python train.py --n_head=4 --norm="rmsnorm" --positions="rope" --rope_fraction=1.0 --tie_embeddings=true --init="normal" --warmup_steps=0 --seq_len=512 --dataset="wikipedia_en"
MLP neurons of a small language model. Each row is named by its layer, matrix (down: output weights) and neuron, and shows model dimensions 16-143. Each number is 128 + 24 x the weight over its row's rms, rounded and kept within 0 to 255. Numbers have three digits each. A neuron's up and down rows have the sign that makes its largest values positive.
A block is one neuron, or neurons of one layer that tend to fire together. After each block is what it responds to, as a language model described it from the Wikipedia text at the highest values.

L3.down15:119074144116102144144116144089135093126136092096134148128166172172139116109145156137114112156121139120155153152128136128118143133155134151094121125125119106113119134091150157119121172131067135142124133123158080140120130114172158148133116117138120124116172133139146133091135107123153127130101125114104126135114128181135177130145134117122110121119168194152164116132076115149131143130142
L3.down23:103122080104116152147140169068158099146104128112141121129121133069124143103144136110108085127165131127161126096114144149157128096155098156134114119134093126106117102100100161093145137162104185141148137119147124102147128117140099159148168114131128149089124121120109149158132132113126135122148108158134163111126128134121111184113139110152107154099148142156133119103057127057179110126152
L3.down78:097124121096119116099065152120088142113120121104156122105142153169109133147079106167120126111149141176071142129127120086157158107135110114156119073090151115165108119134152112149125127120078137113080131098156123107129145112153106136110153121161145117146140127101128115125173120123152098104104129120105142123150106140130134096047110132141126108110124098154106096127139118102138122102149
L3.down125:117103157103140131141132145125131129162167134156149147115107099129134136113118124169128109108096113123125124104118143145129152067133123123169139132163135128131161134089090146123079103155130122121154158164141056102102109128111181096119148105112073111163138161150159163152166113127166127163115123125153139139096141098116114101094122114139147109139101162162108141154133107140126090092115
L3.down153:174134140106152092117187145120153111119179148108122104120128152103115139131128120137122119152122095140135165108119131150135107144113121136109165178155166125099174116142127127126111174137134139170102109129117100111156148141132088106125124131130092109161079145117134120103132091119153123118152149098115125155158111128113154149131171160178116104138146145107148142144099111151127125076095
L3.down214:121134114139053095167079150148136156096122137131161125121136095145142115090128138128098106074139111160106172087116172140143137137140158152130122153100134154132119103132138151133111137196158149076166131102113137148138160096131164089138143098123120100118072149122129124155154194120121109126171132126087162141132139132126182100174073132133112133162168178108090147112125152155130127118109
L3.down234:164123136139101152098140182138135137111152136153116130135162117085156142139138147106111167085123102129099097122174124125129144106082131133154116110091167129158108099123154118137133131147154089123117133139131100103119170127111150129139100155124104120086145159075109101141123114135110106085151078146095129151121079120156146151101149118136131119134139136112100126171124123094125119117117
L3.down259:123128086150168177153133155102138154092152101099180192140099131117106101158125121119153091102142142134094119106162150131121176115103094169147162136108161134138141145150138143122093085130111098127128140123118093104181137130156143125142129058112094162142131103145130082137096119125142089115119157120164124120153092164130133127134161099124130114130170147131139114167129115099130148159088
L3.down262:143093125117126150152113179118090111148151112092155136144089145112099155130117113093158123130157094078137093062159147142134136134132155107131079113128136143120132176109161151109129121117118108131103141206089139150104138151138079118115111098088134130127133137069143149154144125136138114141119137084105134094136100094129103115193138119103121117189117118128106146090115149120158131175172
L3.down295:107114071107118123137103122077157116119162154144103157139113068184139154141128177131139112156175106163096123133102133142122154096150141104188136121102127136127134130152166168112146115124129135125186083132121136127118111126145142118187137145126121150130159138109125128155118157110112110092128137122096117143115104120109116124050150121157129124157116153073095126138132086141105161109131
L3.down302:215148138141149137139146090171131117135157110141159121124099142113139128149080121144096126118141124127149083132158113150157175128141094136141144146059122135073103109128081109107115141126139118164083110114162169113104125162116088146123132114125115155140135124134130111146142165153135114154084124132121131168135113166131103143109121115119144115114143117103112123127146114170133127131154
L3.down326:124101123130134125090101146113148104111145131184132136152141167181170105130129111101128121150136118118082149136163144120085148125114110125139124109104154099094129143153119131085112140105168156163119142143112117098103131085122118107130140151102138143112119121136122140079109125120092143135123137152153087128139145111135105118149114159093129077143098130085092118152083171134132151110119
L3.down335:109100150149132121191123101145102141119098117178109127125105132120158161180164122128116142146135124097108130121110139134099098139107102123150135126120108129089113086132109105103154108126157074124080141120127144161133169119138080092136139095122183114143116141128119105043136179136109118137117127100082152138131152139085111134095126109153075156123156164143132137124109142150136128136120
L3.down336:135164145098176139146133164101114105148121111101132115140085102169152108107117104117154118129138102130147159093128139107144128107129121118106101077132108125098122157150121154166153127156076102177152129090100158155119159111131122149086126151124127132107132122146108100130120123125162119156133139103128151116137117096120134120106158172128081136111112168105179130091114108157134120159126
L3.down359:098126097130138110117122144138146090182135159147103155079115123084185112113103150154138149156173150111132102162130164107109130133115141101151120079117088127100094117141116125128145170170098131128149168075118151132136082148137171119116150103108130109166117141142142125079104147127130142115134156100147159083110108131109145119126124122111137109137096131120067135127113070104125132164126
L3.down372:111106116139116133146103097163122148123130134119136116108149118118166073125099148144136122132088094104084164138125131120112130134137120190145123146114127150138124126105150116180088066146133128151175132186099073136132081094124121143137162100143072129135130150134122147166145109147099111120149164123115156121106149112099125110115144145129126090170143145126145176118125157123117124117132
Leading number fragments. The first digit chunk of numbers and years in dates, tables, ISBNs and codes (October 1504, April 19, ISBN 184…), sometimes a surname's first piece.

L3.down18:152114107154089103110111152101146117119178063115174126143142148118148199156116135138088119144136121104108157093132151126140143127153119090136133116131112136116063139149143170104173152088104121170126116093157097133166119156148128130129126109098118167157143102094118158102145125130095124153168076137139146141149126123120112133128114119087112106127139102133175151107156109120125114137126
L3.down36:130165122120119121116158157134131138116126155151147107171106077122132165127127175131073141174125164141134101156110124134112111148092124127128111119132111111137102124098126115109123138145135125140127113164100116127160104094114131147128138122070131087070153109089105123095087094159102130136128147093134127116134134118158154132101116136137139144113080137137132146106159134086140114167175
L3.down55:127124123159131126130139109128162166149151079120163141130117165153147127114171105142173130090121137112119102156148098120110116172114152062121131121145134118103099158156151095130113123142133152085177124163128107136136139113132163100128074093176144147109154090112100118108081138156117159106133097111149126157136119119094094129130128130131092148148117116137096150143119172133104129126125
L3.down101:134158121189164129120133125130141136114109139123128126089127110110140120147125132111148180154118143128166085124117156092116154122136119115105141122111100119116148135116145147158091182076123147105157116094121153143126162072119104117097140166106138094111148121117114116134154071118118167129116099128099110111108112083150117123157126112173143147119074145115087124147117136128109151131116
L3.down142:196147125163105098100124151125134131162134141108095081147152141135121143136099140104103111070117129113137157115110108105106126129164153115095117144076126135174180110130121107134127142131114142109156130106141110122146119150124127125146107103117097150096101132133119122151141132171138152142130157126110132136147162114115116125130117141068132118172107117109125134061171120127132150166156
L3.down150:088099133139079111132128129108126137122080123132103157179087131134153102150138111098116165078129098148174114152152130146087110140117127173151132166123123100112174130170129132133130131107126095183125131155154137107150143110112144144092157134115144136175149104117123136143126158141146173074136145121144128106142135116082168142119135116129149125135099119133155148123140145144103112096121
L3.down169:134122099110123168136113155106144086117121112130133111087184111121144153102137114134114105094109125152144121084133133105114147152109129154132137132168144151153159137155098148131109108151138155126153142138132127138132161111106142142111112110117092085143123125155172100126139113131136155107092136130108129132099146133082155123139088158121070118170107120095099110167159149119145129109099
L3.down172:130117144113108138187116145109154116132114140138144155172098121132107123124128128116143147123152100166174106132097157153141157158118163127108112144115129112154160137104173154142161151128094126105140129077155115103141120100083144157136071166122115131111115144113095140100115134123133098092147115139136136163183094129137114186137080115119116108146094106114146155128201139126125108151082
L3.down217:196094149108108135131107120061117114136155149124149125135129109112099150102120129089115102159130169124110128167135135145105128082179111135138169123171128115140131100098091118095142159151105150162112157137125121118124141100121131106111100157113148133143117145151190105152135113150151122179140127111151155160127187106134170129138130132123130111118140198132141141159132130113100084119151
L3.down232:130118097068096123139125097115145118136107132149135137145152123132115128172114105098106125105105139135159112107113159155105158119077095066161142095139132134151141140156144117133124156110096136122158105115132154141116123119135155146102114137113087170117132109127112144107095144131168166162139109123132093141104085126134120147131131154147160130089147099101142085101108137136153102131137
L3.down233:130141151109135150150156116133127122108102190179150112152129098099151086149097148092145076143098154146149098103108094064074121146139079176163122134138172128115140135135116103166130138121108121135111111126082111110140130116168166152142163166111122112080117155093166111140120114133182147106147144099159132150154108138089108155136110162148155121143160133110151118139116135140135149125160
L3.down323:133151145138136098173139136114149127124172146135120102075167147083113144126129141161110093126075176125131142121127179135114139136129137135142117118113112122153106136140078149133128144065156106104157127150139100124105126121122115156137102078178115132086140111113143142123172106098133127159119125131163116113152154122100136139176144116156099098149131130126128114124137167124137116158126
L3.down328:112132111125161132140096176134144165128111158153141148180051097102164173126108134115125151146124143142103123163180187142078177116120128156112122118128158071157142121121117122153130103080124140160148083141136127114108128090134106178145140123105095123123134106118129156168149120114109111162121108135110119166124114107100112155124101137122153104138102182145132116146134122127113115109117
L3.down357:096172120102146148165130076086091162134116096150109108140157142128152078129120118133119143148090142179145135149120096100132147159129139136151152118152104101146127152190137119067077108116147138144133126108139081129096114107088121095138131111145160101068113148138108111109124120126107153141162130145109123144130131143168106123110121141152151147108110148121063141159109092150151113124110
L3.down385:148107126131134138069136168089151133091109104129125113110128136132157112120090142148111135114107175160129147175133170122110134129134142097161077123068119172132133091117106182127124108114094136126156139137114162141109105136083096128086137144188081153112099105144082167092136146173144112107101148158124155148106079123140109089111117129115110125118138140128119092102117106101134176121108
L3.down433:149138125122143163146132126112177150145113099142166122199135132117134131128118099156131159113062152089104081097119104148149131128141098136148135180165111101137111171153157159101103075090124123101091155133089123195120124126125161118141134115130134149125135142100118132113144107102180129134131131170112127111141080132149127119141119131118188147135140143082151120133140142104120132153125
Main verb after subject. The finite verb or auxiliary right after a sentence's subject noun phrase, often a surname, such as was, would, announced, decided.

L2.down36:134124135142126123128140155133140166097184153116094152112139154155163162136113147091171163128142112136125121119148148110099164187138132110147157098126169151111123158160130138147107085152101153102154132104098110144156135135122123112137089135128088137090108137142125139107099125118183145129154126125139139160141120124122139115140135110154138138131119159129113129130130111124100125132124
Standalone numeral tokens. Whole-number tokens, mostly one or two digits, in stat tables after pipes, in dates after month names, and in counts like 38 appearances.

L4.down282:140109140158133098130175155107091144081105139105098096160147092119134133110142127098175118146097151133152129151065131123102084132159122158116093119154083132144123154124130120072135120132154116142174122118096123097074078089123138122159105173136106093109172146165128150120130120092135123152165146128122109181140132126130126103125104125162145150119143157134139107137115110146104143156114
L4.down338:143134124066165147186152110108135106132159127099158100123078110162136104165117113119143096124129095149126099141136095135115177122106099093144092157160139154138120155107155126135111129131098082113087111161113157159102096131110132126156106112139102136107162115147104145098131097122108122157133138136144136095101122127161169139130138121159111159118123139108141140097095129078146103124175
L4.down362:142130097088135144116137118090134152145118105078108120111109141116093146133153114075134101115143125102096103136109149126124112121126125123130166162125128132130126148116102115119134153127144118132130080185132141108173159115121150133154130138157163148148086150140096124159119128107117120133094153104158141123176098139106082125168170120160123123111085135092121115116136171136148139166117
L4.down412:109147186117130124122112128146178144126147132094129153175077153165118109106127124148141168178112109149126144155095118114101064131141150102173142123118089073147130157168110148128121122138099135100145132102146105049134132124125114121146141144154180110119155152113123169114134114156112089163121154090120109142123132104101162098132176122082109124154108139124127123114108180141112124100145
Copula after sentence subject. Forms of "be" (is, was, were, are) right after a short subject, usually "It", at a sentence start in encyclopedic text, e.g. "It is", "it was", "Saturn was".

L2.down136:145157088097148132146129143109141101096126154135144125139123124156126085136114130121157134157125139093118141132112106176120111164129125149129086137121119082139125142150108144128079138127101124110139129134137096124112129125122132074151177124163113068137132142118147124134124096133132128137101120139131146147115152135114131120135122098157203106160118156118082107165139099140185147143138
Finite verb endings and auxiliaries. Past-tense and participle endings or finite verbs and auxiliaries right after a subject in expository prose, e.g. demonstr-ated, indic-ated, was, took.